{"n_kv_head": 4, "norm_eps": 1e-05, "attn_scale": 0.125, "bias": "all", "init_std_qkv": 0.0176, "optimizer": "muon_variant", "beta1": 0.93, "grad_clip": 1.0, "warmup_steps": 200, "schedule": "wsd", "decay_fraction": 0.76, "train_tokens": 792200000, "dataset": "wikipedia_en"}
MLP neurons of a small language model. Each row is named by its layer, matrix (up: input weights) and neuron, and shows model dimensions 0-95. Each number is 128 + 32 x the weight over its row's rms, rounded and kept within 0 to 255.
After each neuron's rows, "fires in" lists the words (lower case) most often at its 100 highest values on Wikipedia text that the model never trained on. A number after a token or word is its count.

L5.up923 [169 135  69 196 121 116 132 136 109 129 136 170  78 160 197 157 141 180  91 156 156  78  84 113 122 109 131 109 190  71 159 131 128 151 154  51 122  72 146 107 135 152  96 146  65 155 106 110 213  97 148 101 124 117 117 154  84  88 128 146 133 110 110 101 149 133 148 139 146 105 143 172 140 154 168 134  89 135 117 167 160 129  91  68 107 127  82 137  75 117 111 182  96  93 108 115]
fires in: "and" 65, "or" 5

L4.up852 [132 125 150  94 127 102 131  99  77  67 105  94 122 141 123 183 126  94 164 144  97  87 103 115  95 135 124 179 162 110 139 102 113 165  86 105 112  71 132 105 125 125  45 111  58 124 119 150 131 118 129 122 153 142 150 177  97 163 172 140 101 116 146  83  76 136 154  92 171 170 168 156 119 150 135 103 143 130 161  89  88 169 157  99 147 159 142  92 118 195 193 141 110  79 157 148]
fires in: "with" 61, "the" 14, "meanwhile" 4, "a" 4

L3.up206 [136 178 147 127 123  95 113 155 157 135 173 111 139 117 139  88 163 122 120 112 123 114 143 147 177  52 123  95  91 132  73 166 141 202 149 125 157 174 124 107 160 145 177 150 175 101 190 139 142  98 191 126  84  71 150 106 149 124 115 160  78  84 168 141 131 173  97 163 135 122  66 119 121  67 109 114 125  82 108 122 103 130 146  82 146 166 139 150  89 129 184 120 136 183 149 166]
fires in: "its" 27, "her" 13, "the" 13, "this" 6, "his" 5

L4.up886 [146 108 120 182 159  70 119 138 161  97 152  48 117 160 132 119 101 152 124 115 100 123 133  98  74 164  83 170 105  86 134  96 193 115 164 111 165 107  90 130 142 159 167 151 164 147  98 123 183  90 201 135 123 175 137 152 139 136 124  81 135 143 127 177 108  99 133  70 144 117  90 111 170 180 128  70 170 152 114 143 169  92 137  85 155 100  83 146 126 143 108 186  90  97 155 119]
fires in: "the" 29, "on" 26, "in" 13, "for" 9, "a" 4

L3.up380 [169 156 122  84 113 134 124 162 114 108 107 133  57 101 125 169 105 101 145 129 161 161 130  78 198 134 105 128 164 137 159 176  94 133 158 119 159 142 141 165 181 130  48 166 117 123  93  97 114 121 163 106 126 105 176 146 120 162  97 145  68 173 141 128  65  94 148 107 120 170 161 159 154  59 155 118 142 167 134 163 135 162 196  97  83 151 143 131 133  85 104  94 128 193 148 173]
fires in: "that" 89, "this" 5, "which" 4

L4.up631 [101 106 121 110 168 152 153 122 142 146 140 148  91 129  55 112 117 117 138  82  59  85 154  62 137 158 133 106 177 118 145 149 108 192 116 166 189 108  95 127 135  83 156 140 112 127  80  87 111 173 122 150 127  97 117 181 132  82 122 129  99 147 116 157 101  55 162 134 155 199 131 162 127 122 153 187 173 177 135 190  96 130 123 169  91 136 118  99  80 148 119 126  90 156 162 134]
fires in: "also" 14, "which" 13, "there" 12, "said" 6, "that" 5

L3.up543 [115  67 102 185 101 182 131 138 114 135 139 118 155 116 133 109 118 120  92 148 134  96  64 152 144 139 153 212  93  56 112  85  98 120  74 149 119 113 115 152 151 128 136 107 119 129  67  95 172 117 148 190 132 126  68 166 153 140 135  75 141 145 168 158  76 158 146 137 168 152 146 143 100 126 149 176 107 128 120 181  63 155 168 119  95 166  41 167 155 166 171 128 126 102 104 165]
fires in: "he" 20, "it" 17, "was" 12, "the" 9, "she" 7, "in" 6

L5.up226 [131 106 128 145 179  49 157 125 120 139  75  78  95 158 171 152 125 165  84 147  86 109 106 131 121 155 166 133 155 116 158 159 156 162 174 112 125  78 124 170 164 119 130  34 156 152 153  91 173 108 133 198 163 150 102 134 113 108 181 123  96 160 168  68 131 151 156 147 123 130 164 122 126 160  58 125 173 140 110 187 150 197 135 148  74  90  93 209  93 172 122 159 121  66 138  74]
fires in: "on" 66, "american" 6

L4.up625 [113 142  89 176 115 107 117 127 140 122 123 135  79  88 145 115 157 129 149 120 100 178 145 103 162 135 171  68 143 162 152  91  73 133  58 176 120 110 212 139 125  82 154 104 148 136 133 133 107 125  99 163 188  39 194 111 122 172 136 109 180 141 108 131  91 104  63  97 162 109 104 166 132  56 103  85 146 144 112 127 133  87 102 105 150 159 121 207 143 132 109 113 147 114  90 111]
fires in: "the" 20, "a" 19, "was" 13, "as" 7, "actress" 7, "became" 6

L3.up501 [193 138 151  97 117 105 162 135 154 139 152 123 138 167 113 165 130 121 119 167  86 123 145 125 140  92 103 124 126 125 126 144 104 120 140 143 163 111 141 165 114 122  92 204 159 164 150 180 100 134 118 124 131 126 143 118 113 170  79   6 127 121 155 107  97  74 132 116  97 162 111 137 111  87  85 103  93 150 188 152 112 165 106 100 154 166 113 167 183  81 129 135  95  81 102 146]
fires in: "and" 83, "who" 8, "or" 4

L4.up840 [110 154 182  85 144 143 144 123 163  76  60 138  95 111  81 162 102 121 157 155 203 130  66 116 164 184 177 129 187 111  91 161 113 146 107 103 109 121 124 127 170  93  59 168 144 174  90 101 107 114 159  79 161 153 146 128 190 129  95 126 126 170 166 110 115 121 168  80  98 162 180 165 143 116 228 114 141  99  73 141 125 126 176 112  77 165  80  91  96 134 153 141 141 116 139 145]
fires in: "an" 39, "a" 29, "one" 13

L4.up761 [180 127  96 131 121 191  67  86 151 114 162 193 132 130  65 188 144 182  88  80 159 112 122 122 147 147  97  86 149 112 158 158 130 157 206 138 126 166  80 126 145  90 123 103 135 100 146 159 122 153 137 103 105 141 135 158 100 128  96  98  99 176 116 143  92 188  90  94 154 134  86 107 103  83 142  96  68 128 135 128  97 112 126  18 149 177 143 121 164  90 144 119 123 148 172  91]
fires in: "most" 23, "first" 13, "of" 12, "last" 10, "only" 7

L5.up28 [191 123 106 133 200  86  75 123 141 149  94 135 145 120 138 105 139  39 121 165 109 141 116 110 157 126 154 151 127  85 177 107  66 146 183  94  87 128 109 144 156 105 103 147 138  82 158 108 136 174 144  79 160  97 114 138 143 195 182 149  72 110  79  69 102 135 121 135 110 208 104 108 120 111 105 114 138 118  99 179 153 160 148 146  88 159 186  85 146  98 151 179  89 128  73 134]
fires in: "of" 51, "at" 19, "the" 7

L3.up821 [148 135  94 136 110  86 205 122 120  73 113 130  59 157 124 162 156 142 103  83 126 166 152 127  91  91 182 160 178 118  75  63 126 124  87 122 124  97 199 177 157 135 132 139 160 112 112  18 127 107 104  95  94 148 119 131 170  76 111 168 153 115 115 169 171 159 113  80 133 173 123  73 103 137 117 124 153 180 136 110 156 114 139 163 122 149 133 150 106 107 154 113 100 156 145 134]
fires in: "the" 50, "and" 7, "from" 4

L5.up201 [111 110 125 114 111  70  77  99  95 162 129 151 132 168 144  89  53 158 160 128 194 104 110 136 158  51 168 124 172 151 156 143 119 136 155 128 134 127  82 112 121  80 132 123 168 136 122  81 189 133 145 137 144 188 134 152  98 109 194 187 160 134 103 122 126 128 112 126 171 122 157 143  56  77  98 153  99  63 128 142 130 111  73 153  88 147 146  89 116  79 111 207  54  60 128 115]
fires in: "but" 40, "and" 31, "while" 5, "or" 4

L2.up519 [122 140  95  95  92 134 125 133  86 135 134 109 158  81  98  93  95 134 101  81 103 165 123 105 174 121 123 164 113 103 129 152 121 125  76 148 112 108 156 125 193 162  90 113 166 142 105 161 130 152 134 141 145 160  76 184 148 142 120 164 162  83 140 186 106 169 109  92 116 102 179 139 134  91 102  97 126 162 145 210  98 153 118 122  67 121 146  94 142 110 181 145 121 140 144  95]
fires in: "had" 18, "he" 17, "has" 15, "have" 14, "who" 13, "which" 11

L5.up911 [109  80 115 110 109 123 176 142 167  97 117 152 122 155 140  97 105 135 144  98 121 132 118 122 172 112 123 106 154 111  97 179 162 105 182  97 113  79 207 148 145 106 105 134 130 161 120 155 168 129 140  90 150 143 177 129 128 105  84  98 123  93  55 121 158 123 123  93 124 164 156  70 160  87 109  84  47 166 137 182 166 108 137  86 113 167 127 130  73 182 186  93  89 147 165  89]
fires in: "two" 19, "four" 17, "the" 13, "three" 11, "six" 9, "five" 6

L4.up816 [132  81  79 121 147 118 160 185 112  78 115 139 162 138 119 131 118 153  99 114 136 132 176  58 141 109 154 139 157 160 149 154 100 159 105 107 112 139 184 164 141 106  98 188 141 154 121 169 168 135 107 138 106 120 142 152 170 204 184  53 133 164 174 119 138 126  53 138 118 149 172 135 126 127 110 109 115 139  85  99  60 109 151 108 120 113 163 128 125 174  75 127 127 126 176  84]
fires in: "the" 41, "it" 11, "his" 11, "their" 6, "her" 6, "he" 4

L6.up277 [151 113 145  93 104 102  92 144 148  92  99 115 124 119 122 120 122  58 122 156 142  61 113 163  89 137 196 176 137 123 167 163  97 149  98 154 187 104 151 140 147 153 107 166  83  94 142 125 148 151 105 148 124 118  51 170 141 123 161 154 126 131 155  73 153  94 114  77 132 114 127 139  80 134 145 150  83 100 105 109 144  26  87 117 156 140  44 120 170  94 163  73 119 151 107  93]
fires in: "the" 96

L6.up43 [ 93 107 154 165  82 130 134  93  73 111  85 156 130 170  99 154 116 145 124 121 154  70  95  96 143 129 177 101 189 121 113  87 160 153  66  85 159 197 101 131 104 122 167 139 124 105  90  85 133  72 141 122 118 111 126 165  72 190 173 180 117 108 139 107  99 120 104 136  76  91  92 138 139 111 115  78 126  86 124 147 110  90 121 100 117 208 150 151 116 132 101  63 130 126 170 112]
fires in: "the" 21, "and" 19, "not" 5, "or" 5

L5.up844 [113 143 178 158  77  99 129 122  81 136 143  62 110 154  82 148  27 136 190 124  70 126  99 162 117 114 163 145 167 114 105  84 177 204  88 106 128 119 140 105 120 133 147 140 124 103 186  97 140 132  77 151 144 160 146 127 159 170 133  32 129 156 120 127 109 126 165 124 157  98  94 120 125 104 108 109 119  87 115 129 130  83 160  95 163 112  60 118 153  90 135 132 144 141 132 137]
fires in: "by" 25, "from" 21, "the" 16, "designed" 5, "to" 5

L6.up787 [168  99 132 151  44 106 191 150  99 137  91 136 124 144 130 100 179 103 131 153 137 119 150 129 172 152 132 129 106  78 132 132  95 151  91 131 149 153 173 123 135 122  82 115 135 141 102  35  91  88  97 179  97 124 140 124 148 141 101  80 148 108 118 176 154 107 156  96 152 130 140 154  84 122 136  76 116 220  95 132 150 116 111  76 103 134  83 138 142 128  95 152 141  94 176 122]
fires in: "he" 77, "she" 10, "also" 5

L3.up327 [100 124 109 124 111 110 198 136 149 123 139 156 120 141 162  68 133 112 173 100 209 144 141 133  63 104 130 129 140 143 207 144 140 197 146 161 127  97 141 135 119 132 144 130 144  57 139 155 128  99 125 138  61 107 154 111 135 100  99 141 131 103 114 132 143 121 107 130 172 147 101 138 200 108 110 100 109 191  50 182 100 117 151  92  69 120 148 208 110 117 154 123 114  99 166 162]
fires in: "the" 97

L6.up298 [155 143 173 165 123 123  87 118 139  93 170 165  99  87 100 177 132  49  98 127 191 145  93 128 146 190 134 133  81 143  81 175 140 158 148  88 162 153 107 161  84 124  82 161  84  99  94  86 140 117 106 153 135 177 148  98 116 137  99 125 113  91 146 127 123 152 109  51 136 107 187 115  95 117 178  72 172 118 145  50 179  98  90  75  85 175  78 170  75 109 129  99  96 135 110 153]
fires in: "a" 18, "and" 17, "his" 7, "more" 6, "both" 4, "less" 4

L5.up232 [ 96 120 148 132  94 136 145 185  87 104 142 198  97 147 112 184 164 179 110 166 128 118 159 116 131 133 145 150 118  94 152 191  85 143 122 119 151 140 103 154  99 141  96 184 136 178 142 117 102 130 139 101 119  94 102 152 167 152 139 131 102 129 157  90 139 110 124  80 145  92 166  62 162 169  89 168  59  96 120 151 116 160 126  69 118 131  82 127 169 124 106 128 105 110 133 140]
fires in: "and" 33, "the" 19, "it" 12

L3.up381 [183 141  60  84  85 144 141  81 114 145 139 131 161 138  89 137  34 130 148  82 102 103 158 127 108 121 116 134 184  97 163  97  98 109 120 131 163 199  94 103 128 125  98 123 169 153 183  70 110 162 128 149 109 123 114  88  93 139 149 124 112 104  72 121  90  54 189 167  51 162  77 131 157 131 151 175 139 185 101 180 163  89 127 144 176 108 113 120 160 131 132 116 151 139 129 165]
fires in: "season" 28, "that" 23, "which" 15

L13.up827 [148 186 108 136 164 141 145 120 128  47 113 105 131  65 162 101 112  98 129 166 150 171 132  90 123 132 120  83 123 135 160 134  92 129 121 125 189 174 155 167 138 146 172 137 115  84  80 112 122 108 147 125 108 147 138 157 108  65 134 182  93 129 159 107  75 115 102 117 102 105 163 149 146 124 123  76 145 212 121 157 122  68 135 103  74 142 146 157 136 120 156 139  65  55  72 152]
fires in: "a" 62, "the" 9

L4.up224 [113 107 118  69 127 132 154 149  94 120 110 141 172  94 199 212 140 182  79 123 143 161 147 164  88 134  82 144 133 147 106 155 120 104 105 181 160  88 133  84 108 105 143 186 115 121  85  41 180 136  76 133 109 133 135 107 102 153  43 140 152 139 107 192  90 153  99 145  91 148 150 127 127 131 156 153 119 155  86 155 125 118 172 159 190 139 123 100 147  64 135  82 140 130 112 139]
fires in: "that" 27, "the" 20, "2023" 4

L4.up724 [142 128 153 152  83 160 136 141 179 151 159 151 156  91 137 103  80 103  76 132 100 109 130 157  98 127 144 150 130 103 129  46  80 176 131 149 120 111  66 106 167 176 159 144 136 154 127 127 145 133 137 141 109  91  60 182 153  57 143  93 149 149  98  99 124 139 151 111 196 131 154 115  78 134 146  79 150 141  55 132 121  93  92  70 153  77 129 104 133 131  85  96 183 145 161  82]
fires in: "and" 62, "the" 22

L2.up77 [129 118 168 178  80  47 161 110 168  74 119 109 179 115  76  70 122 140 154 124  54 147 107  76 105 157 160 138 138  95 152 108 135 167 179 112 116 109 141 161 104 172 152 182 114  85 179  82 167 131 139 135 134 101 150 146 113 116 117  99 144 169 124  99 104 128 158  96 122 149  92 102 156 114 145 145 159 149  90 151 119  93 123 133  81 135 150 108 125 106 152 153  96 140 150  98]
fires in: "on" 58, "the" 23

L9.up569 [150  92  98  95 111 101 134  86 108 171 123 122 155 168  98 127 115 132  78 150 137 133  93 126 110 129 121 132 130 142  73 174 101 120 129 226 157 143 154  82 174 123 108 129 156 122 116  84 153 154 141 106 127 141 166  97 145 151 154 172 129 157  98 143  87 113 138  41 137 100 100 172 113 121 158 104  99 157 137 130 217 130 145  91 175 152 129 174 139  82 124 146 136  73 162  87]
fires in: "but" 28, "and" 23, "who" 8, "time" 4, "he" 4

L4.up215 [103 167 102 135 133  73 182 145 126  86 178 116  79 146 124 100 186  68 140 154 150 157 118 140 141 146 119 143 103 147 128 135 216 200 108 118  94 116 182 138 112 138 166 125 122  87  98  80  86 138 174 136 138 177 121 156 137 100 102 121 113 102 111 130 137 117  78 165 122  94 188 140 136 106 159  70 101 135 150 148 107 103  98 116 108 128 140 153  69 144 149 117 111 143 120 186]
fires in: "of" 35, "the" 19, "twelve" 4

L10.up464 [ 98  78 119 125 115 158 216 161 145 125 126 173 147 117  87  65 147  76  70 143 121  93 106 131 192  89 105 124 161  94 156 141 106 137  68 136 148 151  77 128 167 135 172 163 101 124  61  77 117 137 100 132 143 107 103 191 132 186 109 140  72 112  96 130 163 196 113 124 124 147 165 110 151 109 100 183 115 146 140 193 205 153 152  45 120 120 108 150  82 143 172 126 132 145 215 141]
fires in: "it" 20, "which" 13, "he" 11, "that" 7, "also" 5

L4.up323 [141 178 166 131  56 178 151 157 138 131 136 100  96 146 101  58  94 134 131 117 133 122 109 189 177  65 124 134 118 122 172  51  60 104 159 145 156 116 116 127  73 149  77 209 163 115 125 168 144 197 106 151 114  92  94 121 124 148 155 111 138 143 184 134 117 104 161 155 103 136 162 127 118 151  83  77 139 126 127 133 107 119 135 140 144 118 104 208 175  82 127 135 114 104 108  74]
fires in: "that" 33, "which" 17, "and" 14, "who" 14

L5.up280 [ 76 154 142  85 115 186 138 146 103 131 111 110 109 187  75 125  63 140 190  99 160 139 156 105 165 126 124 119 126 138 147  45  83 123 166 141 166 168 134 108 121 156 156 144 163 165 114  14 155 221 163  89 104 135 120 160 184 110 136 143 111 184 130 124 144 123 108 102 127 150 136  82 153 106 129 135 144 137 146 154 111  82 131 122 159 151 109 161 113 147 116  92 140 145 129 161]
fires in: "that" 38, "which" 12, "this" 7, "council" 4

L5.up116 [133 121 141 109 146  96 149 147 159 110 150  57 155 143  56 140 146 132 123 194 157 105 118 100 132 121 112 104 159  81 165 158 104 160 107 149 178  92  66  78 123 150  97 126  98 106 122 144 152 169 116  99 142 111 152 141 117 155 159 137  72 133 130  84 109 138 145 126 126 141 162 145 144 167  88  77 147 151 150 113  97  79 161 168 122 144 211 177 110 230 112 134 101 130  89  91]
fires in: "the" 20, "in" 19, "a" 13, "with" 12, "to" 7, "on" 7

L4.up186 [157 150 144 166 147  82 106 153 168 108  67 171 112 162  88 136 148 135 111 204 166 122 138 119 115 133 133 149 158  91  97 156 162 200  77  95 128 140 138 111 138 198 136 177  67 126 177 157 167 189  82 116 113 116 153 150 171 128 182  93  86  70 151 177 122 140  76  98 118  85 137 155 115 115 144 117 136  79 139 110 124 112  99 116 144 138 144  99 108 124 169 119 141 135 123  93]
fires in: "the" 32, "an" 14, "a" 6

L5.up523 [112 127  82  96 157 137 128 123 117 159 151  66 123 120 127 151 153 107 115 172 116  95  82 121 161 134  92 194 117 106 166 144 130 139 140 107  91 121 181 100  81 107 151 150 142 194 123 119 155 121 162 116 167  82 165 142 132 126 170 112 120 154 149 141 114 147 147 218  79 129 189  86  81 161 115 155 142 131 141  95 114 110 208 149 152 124 179 111  75 157 118 129 105 114 136  46]
fires in: "to" 37, "the" 8, "place" 6, "joined" 5, "friendly" 4

L9.up213 [139 117 123 164 113  70 115 160 167 106 220 122  90 127 152 103 176 131  83 169 182 114  91 129 143 125 111 108 177 122  72 133 144 135 131 198 154 103 147 151 168 136 148  91 156 134 147 125 168 126 141 167 159 109 115  95  42 120 105 142 144 107 139 109 151 129 110 102 129  50 120 121  48 156 118 157 156 119  85  87 143  81 120 110 160 111 155 158 121  92 138  65 140 159  84 126]
fires in: "the" 37, "his" 14, "a" 8, "its" 6, "and" 5

L4.up70 [102 102 115 161  99 108 123 132 157 157 171 117 161 157  79 131 149 126  87 237 165 151 177 123 157 120 123 130 114  94 121 199 166 143 151 134 112 148 139 172 165 142 160  78 105 147 152 151 163 162  64 144 100 202 188 122 157  90 113 128 112 121  96 134 167 110 128  93 104 121 141 154 116 107 121 113 111 103 110 156 194 149 175 123 117 132  96 125 122 119 133 138 154 131 154 112]
fires in: "this" 18, "it" 13, "him" 6, "them" 5, "again" 4, "further" 4

L2.up835 [157 148 120 142  99 118 156 165 142  79 186 106 126 104 116 132 153 152  77 121 104 185 103 119 149 112 140 108 142 126 133 145 148 134 101 150 141 102 146  98 170 141 149 140 108 141 142 127 112 164 138 142  85 147 143 109 191 188 100 182 111 130 113 147  81  91 155  80  98 155 108 159 161  82 130 151 133 140 156 165 117 154 171 134 102 122  97 128 179  95 137  93 189 157 167 156]
fires in: "that" 33, "this" 32, "it" 7, "these" 5

L3.up260 [205 102 103 102 151 136 128 166 147 136 123 119  64 140 191 156 173  66 144 126  99 138  97 127 134 118 187 134 165 143  90 143 166 136 129 129 141 162 163 145 113  83 129 136 138 159 163 141 115  71  83  95 134 150 164 189 124 124  83  98 154  84 171 129 117 130 128 145 127 211 117 120 145 142 147  84 133 116 177 114 155 108 103 125 166 179 187 149 155 149 168 121 158 126  41 102]
fires in: "a" 48, "ajax" 8, "an" 5, "axle" 4, "the" 4

L6.up192 [135  76  51 123 138 107 132 132 135  86 109 110 128 137 165 159 141  83 104 182 189 148  75 117 154 187 130 134 161 139 108 163  87 157 131 130 143 121 128 177 111 149  77  90 150 112 125 119 142  82 169 130 112  79 175 139 141 169 120 121  97  86 154 117 113 144 122  88 127 114 103 115  68 106  94 114 139 155 117  77 121 133 141 109  79  85 138 157  31 156 152 118 132 106 163 122]
fires in: "his" 18, "both" 13, "including" 8, "with" 6, "the" 6, "has" 5

L4.up818 [141  82 118 177  95  26 155  98 185 170 136 143 115 170 132 124 131 137 149 102 117 172  99 111 115 159 104 137 153 103  86  96 143 127 133 123 130 108 110 191 103 133 114 131 133 174 102 137 109 162 159 143  75 115 183 119 120 145 158  94 100 170 107 135  65  90 133 119 147 126 188 137 152 156 117 112 162 162 188 144 138 116 113 185 138 119 103 160  65 136 141 146  89 121 153  71]
fires in: "in" 57, "at" 17, "on" 9, "the" 4

L4.up261 [196 126  86 177 120 126 120  97 176 134 107 188 117 155  85 176 129 111 108 177 194  96 171  88 115 158  98 157 166 154 128 160 125 144 110 110 135 149 135 145  77 147  71 180 102 123 160 199 148 144 190  61 128 154 180 169  94 141 105  93 113 132 105  72 127 136 108  79 159  96 117 172 112 132 142  98 129 126 148 134 150 163 192 147 138 161 147 191 133 109 112 102 120  95 126 121]
fires in: "best" 22, "most" 14, "largest" 9, "bronze" 6, "first" 4

L3.up350 [161 173 104 156 107 197 142  70  75 187 105 193 117  75  95 203 119 162 130 166 156 125 102 171 165 145 112 145 134 119 118 123 139 166 122 173 138 128 126 182 173 137 103  98  95 125 122 161 155 105 132  72 105  88 135 118  90 138 146  78 138 173 102 140 105  93 139 128 131 148  84 104 117 104 217 154 106 123 140 102 128  76 150  98 135 108 170 144 165 117 108 107 117  80 117  98]
fires in: "first" 63, "last" 17, "next" 5, "second" 4

L13.up423 [100 114 111 135  88 152 142 143 129  99 109 105 146 139 128 169 128 159 121 111 103 152 108 142 129 152 174  60 144 128 167 116 121 177  62  75 189 107 186 132  94 157 156 151  84 109 107 124 169 129 118 136 114 149  95 187 159 135 133 165 138 158  79 113 157 130  59  88  95 128 119 140 112  83  99 139 116 112 151 142  98  76  85 107 122 166 134 114 118  46 154 127 183  88  63 136]
fires in: "the" 22, "not" 10, "he" 8, "her" 8, "quickly" 4

L4.up474 [133 152 154 180 113 119 119 135 119 203 104  96 107  76 115 106 155  93  73 130 154  97 119 138 123 101 134 112 202 105 163 113 121  78  85 137 178 137 113  58  87  91 139 149  95  66  91 147  99  86 134 102 160 115 182 113 117 114 125 141 141 162 139  81  67 111 141 133 172 126 165 117 177 107  99 171 146 140  70 108  92 104 159 127 192 162 181 138  91 133 135  75  96 105 139 101]
fires in: "albums" 22, "the" 18, "top" 12, "and" 5

L5.up270 [103 148  73 166 122 183 177 126 184 156  79 146 120 129 132 142 159 122 121 152 179 157 110  98 205 143  84 110 134 124  82 193  95 100 180 172 138  96 130 178 164 105 198 140  75 114 101 131 143 136 106 132 125  73 108 132 177 187  96 149 173  47 101 170 153  90 124 132  94  89 109 157  86  97 121 125 137  97 120 136 127 151 156 128  84 139 105  86  77  93 173 104 184 147  94 168]
fires in: "which" 19, "this" 12, "that" 8, "there" 8, "others" 5, "family" 4

L5.up382 [119 128 135 189 101 127 155  59  90 132 169 137 169 141 115  93 110 130 122 147 158 119 129 157 120 115 203 136  88 143  40 123 141 182 106  91  91 145 181 141 126 123 145 161 120 161 104 190 131 120 138 149 126 174  90 142  88 162  96 134 154  91  33 117 115 130 153 134 140 109 162 162 178  79 112 125  95 122 123 131 119 109 122 100  83 151  96 131 101 119 149 135 173 107  92 115]
fires in: "and" 77, "or" 7, "the" 5

L4.up260 [129 144 117 102 136 133 112 184  87  94 116 133 149 161 123  89 112 119 118 157 136  94 128 120 120 153 132 150 107 102 121  76 180 140 118 128 133 115 135  89 163 145 156 155  90 139 142 114 112 132 137 117 113 124 152 138 102 171 138 123 110 154 139 110 211  95 151  81 122 163 110 101 101 135  81 131 163 146 139 101 167  78 171 186 155 126 163 119 153 166  81 115  40 113 135  54]
fires in: "they" 26, "he" 14, "she" 11, "by" 10

L2.up274 [143 129 100  84  83 166 118 145 143 133 173 122  82  55  75 116  80  89 105 201 109 182 169  76 149  93 173 159 152  93  71 177 103 167 134 147 123  88 121 102 170 129 141 141 132 124 176 122  95 125 132 137 138 100 201 167 154 149 124 153 183 141 146 151 139 137 128 135 120 128 138 123 118 154 127 164 124 140 132 160 132 125 187 123 108 160 158 114  88 121 133 168 137 198 134 103]
fires in: "the" 52, "this" 8, "it" 6

L5.up611 [127 149 104 109 149 151 186 129 146  76 133 138 122  48  96 189 161 134 118 135 123 118 148  76 124  85  89 128 164 145 126 178 163 169 204  90 162 170 175 155 109 134 137 128 103 115 128 147 126 147 115 134  98 171 115 143 131 150 113  67 157 143  79 136  94 124  80 123 129  90 183  81 137  78 148  62 144  70 127 115 138 150 146 123 155 118 181 134  83 126  78 110 150  74 143  95]
fires in: "a" 15, "that" 14, "the" 14, "its" 10, "this" 8, "his" 8

L5.up814 [ 79 110  88 114 103  94 123 115 104 161  78  55 136 120 133 153 131 163 121  98 101 133 106 127 106 167 119 155 134  77 141 138 149 131 125 126 124 154  76 143 144 151 111 131 195 145 143 124 160 134 136 141 109 126 121 109 127 193  92  80 171 114  81 105 116  93 125 107  45 148  63  95 112 141 180  98 114 151 121 207 120 126 115 131  52 138 143 112 104 160 175 149 108 151 152  86]
fires in: "had" 39, "on" 39, "have" 4

L2.up453 [159  97 146 117 147 103 108  85 177 101 144  88  74 118 164 123  68 131 116 176 144 110  99 124 111 142 133 117 121  94  56 143 124 153 111 150 151 180 112 104 141 131  75 103 141 134  93  89 157 171 170 122 171 125 124  87 125 170 131 195 172 129 125 121 112 112  91 173 129 112  92 129  97  80 105 175 112 155 158 104 135  91 120 136 121 141 154 145  93 169 128 142 136 103 123 114]
fires in: "a" 23, "as" 19, "was" 18, "career" 6, "his" 4, "the" 4

L4.up628 [130  94 130 133  42 109 137 118 124 122 123 180 181 129 124 150  86 221 112 155 112 177 153 134 150 117 130  63 132 109 108 171 139 124  91 161 125 159 100 147 178 102 161  85 102 145 155 122 124  45 151 121 148 174 175 122 111 102 119 118 109 160 116 125  62 122 142 100 153 155 111 131 128 113 132  65 154 115 100 131 133 128 186  81 180 125 117 153 154  83  85  80 177 160 125 116]
fires in: "or" 49, "and" 17, "later" 9, "then" 6

L2.up943 [158 117 171  86 177 163  63  76 120  75 127 120  65 101 101 145  50 147  96 157 111 161 112 110 160 151 173  85 167 132 115 119 100 158 145 175 137 146 119 209 114 100 105 133 128 218 100 168 116  94 123  90 133 143 185 116 136 181  86 106 120 168 145 115 127 157 135 109  98 154 137 159 120 128 160 149 133  94  60 147 126 174 134 134 151 141 132  90  89 128 157 141  88  50 126 144]
fires in: "a" 48, "one" 18, "another" 6, "an" 6

L3.up657 [133 102 128 170 162 126 125 146 121 124 122 160 128  98  99 170 134 160 137 122  86  64  55 140 127 188 111 149 173 100 144 134 160 169 111 148 102 104 156 176  89 129  79 126 151  69 173 150 148 111 190 129 109  89 113 135 145 128 137 146 138  94 154  78 118 145  96  92 168 191  55 146  95  70 161 105 177 125 158 114 125 123 136 119  83 124 135 203 146 160 155  84 112  93 119 109]
fires in: "best" 32, "most" 6, "uk" 5, "top" 5, "outstanding" 4

L9.up645 [157 181 125  94 142 153 154 118 179  90  77 142 152  88 125 139 117 120 192 178  76 112 132  66 123 149 118  41 129 116  63  87 133 145  61 133 146  92 115 148 128 133 132 168  94 122 141 103 138 170 102 106 124  86 156 140 136  75 148 133 129 124 130 146 154 152 150  90  64 122 197 215 139 138 117  85 112 161 109 180 111 102 152  90 153 147 129 169  87 134 139 112 165 141 142  87]
fires in: "a" 17, "the" 16, "an" 14, "to" 7, "as" 7, "became" 4